config.yaml
num_hidden_layers: 12
norm_eps: 1e-05
attn_scale: 0.125
init: "uniform"
init_std_up: 0.0243
init_std_down: 0.0
schedule: "wsd"
decay_fraction: 0.836
decay_shape: "linear"
MLP neurons of a small language model. Each row is named by its layer, matrix (gate and up: input weights) and neuron, and shows model dimensions 32-159. Each number is 500 + 50 x the weight over its row's rms, rounded and kept within 0 to 999. Numbers have three digits each. A neuron's up and down rows have the sign that makes its largest values positive.
A block is one neuron, or neurons of one layer that tend to fire together. Before each block is what it responds to, as a language model described it from the Wikipedia text at the highest values.

Description: Closing heading markers
L3.gate181:439464498491499475504490433483522568515507483376554495449457481509484427507456516546557517493524477510521512577517540467506508540470504496512522493461486589488461395504509482593506429439460588509538476538471443414486464539486466554550457530538495415497559475482443495479467492424464474486504500497479485571500607522614508450505503431349511501499424496462443493524414411546572499462489
L3.up181:505573545483458511552475507519554540424538514534453456467485530476474539445507526434445564526642494576432489571562567478474473567524467469486529461510527496535465539513462523481497471438459592551504472576554490425447476572485419529519394460515566467546590457426504469470506517464476375549515355521431502454486528537564458506478550514407444494524505482545474457537499553516459442519467
L3.gate528:478470532529471611480521479503496524502522409492427524489419456550478476504443518419617490595483444400425479420480473416506511441498472499509489447479562539524532515425559480511497450426503554499430469528475410500496424432459452518547486532519514485455503493523435511516488492485405439600479456519497454549505500410560493524588531543559524503571438509456490440515513537482447573496443
L3.up528:485621565600549438532501488481508514465453583463570508514425516520463506486556470519504518519612433608485473485449515511481385575462488448518470540436609494520502469521511501515483453452507610540385435578471426563595477499427449578526441616569434466507470568516355485389531419431489458458455443586491412536449524507528486482513584513471568483529450510511450515472500512533505498518441
L3.gate960:503588523458499448530518482551543509451568517484550467493504536559498512450506584486543521494487507589463442511557632495526599409494497497494434567528483459434495488389533515549482534472522540501408496537465557553505531404457490507418489527516472432484466494466416458446491506398482463591418492538543477510459486528489409536439593453514450536379431469432571514483614548516408377450444
L3.up960:485610509464619474431466487447444578569416567479506521560450470532449528515492473529495525492445479432525544514530523558504489534447445479506484521521676441499583532509482495508461554497497516561519520526374533450493500407415484532465570512537492532490518469431432468346468442514468550522527560575500375463468502460490513525432472551440357397523455482501505515515530418459575504464589
L3.gate998:539586506498483471537590451540563436549527669548508437437485513604582541441471484539508444550497519599534498448453531440471562481474579655484487568585509489521536491487584486452482441515431598482436545431563450447376444477544512501550508507475633454514540567514507512540476386483383500408466555531514514528448564482474475482504561506400462578501514464527565464511485468487461533532419
L3.up998:421614455576453450478584453565410536526504609610498520503454473443464437516526463455557430446406539446428576520450506543475505464521505575512432541550560477613476519529532546520488423417567543593508434484516502539477559482526573585496519508551518507461533572544481463514559440424465443477438507537515532495382511480422477571511493433487453482455475506480440535483540472454504548489396

Description: H-digraph word starts
L7.gate1034:480518458495458656476500497483599542478552449495513483419497444423506455545462507460406461524465371464553523521503426503529478471508419487494525448507455550494485395509451571546530488484432451453513420485561529498562464439469560512470533512532488451575559441561509514438479516444478569530524372554479578384487501438503581579448448516563492512482465574488532519403447539456557408353535
L7.up1034:394422542435497386519519616533586490487490565493589492426517512442439539453508471470483461580521477416475510534467410413440572529517460530407439471468508465546498509476545474641574492543560478445452546583483380467503442453495586565439486454530508560491513496537481554431558548567509490482544467537344523481591474516526457516482565571495586468525554484456501517474392518468577534456445

Description: Closing structural delimiters
L7.gate906:501485521509434576518598534420445517472547450504535562409454458484528478516510494510507488468503439437506487409513438480447574570505525466457479571490457525491389519567538461539456454530450574631578530502449513517456392598523576555471526511521550468493545404446528511518553513435495488549501598491494580462557494483492519482424447502469456557447523515476508479425511539592536409452461
L7.up906:489517482530455535527554473486472529562582569553533551468533455523445545518481526508602572567496560569517476459510492498586554465580438464548499555469532569470457562533531479561462477575483525563553524515416556574485381592512595473461463529561509498464431428526513528528456533495490508437478521434585466551522432537519557505493513514577431585447625474470520427520516494504502403470516

Description: Closing delimiters of spans
L2.gate249:482463512532546511499454543437433550528467590510472485466589428481528409506607475429521479497498472603465578484542597463568548439523541514513541551608570583496506607528495430526450378497548462476454496510513484455528522512472472457501535461517449434490537457538502498497474455534476505474433672573476450511516535481513580563443430530493484600479542550537506445460429468590604416510428
L2.up249:504464526480463546422558582495437496522516596540569533487496469489466592508599485473548453574477486451550595482563460473533487562532523527533486430474578496465585464474541426596353456486546470493527515472455473517532456489416413525529544436599437549507520548397520516443490448470518487471483571470528443486578528445483588517456496413601439596529559569484497491464494439384566486538421
L2.gate416:485517570492517479491538506511497507503469458491442560487485531529511371414470555496458572569483410451560423541431506372408470516558437499487507469434498461539434540523411585589467511498493488389615515531498515507498474468464563521503517518529465467431473457436540487467464513607621430479531398528469490474502470449496567521490581519490512457478529404441451531455469472552484431437496
L2.up416:527499580586473562454494492470413485463385357408536561518440534411493396444484521472564520464523466460462508379456487510498558486470570595508558442489548525437554533490512537575392454475546545520654466520452479592476453467546454518550528529459540511457560353544478376473520485519582501541470511521469494478561463495486543556526532541547498493467539437531467519451508602445501521470482
L2.gate1066:443493566469449530475478496434546498477552420450502582449570484429454589494509507452435597488516413403517518475525480492474550462583533539539536513466497547494513543544480491516632492508576465540406553457513523459545514486507501511619508513502563459458504509570449469401453487598551457549573519496543434532415565486515485500502495472441447381444513440578535506458504498478555455476436
L2.up1066:568510500566505490513462431553505536505554567561514536487523381481471558508542564443545527469502512507457548417561532511557501492514540471485511530504493435532524568468549560497420529475479496379618419513555499514472435455537571448562530531492498552452451539471486474532507523557510417488429481588478551470466531472373551487556513441470546574581501455513543401607427424443575489506465
L2.gate1297:505455564440447508435454458490441565557506552526451511460491418543472502501563497523502481545481456580499548522417567472593481468500580479462417537452430447483502545507481497497473398514576446504436542480520366512418469511549468498518584512584442458420558450464575543533561527487426483553384429471543427555424564520547541534407508508467436496437543446517484553539506434543476506540413
L2.up1297:464434556448399490427533592509579423452461509446548533495470483427470470465460549520513497478499582526445549530544438470436416458457459484478437476502469576534553528502511433547506491488425528562477508537479570495471581491626558442464393580507539466533547492382499550437536466433520507434482442565425517558472526471452517562502576590494525476534459522506539475428600537543526507506468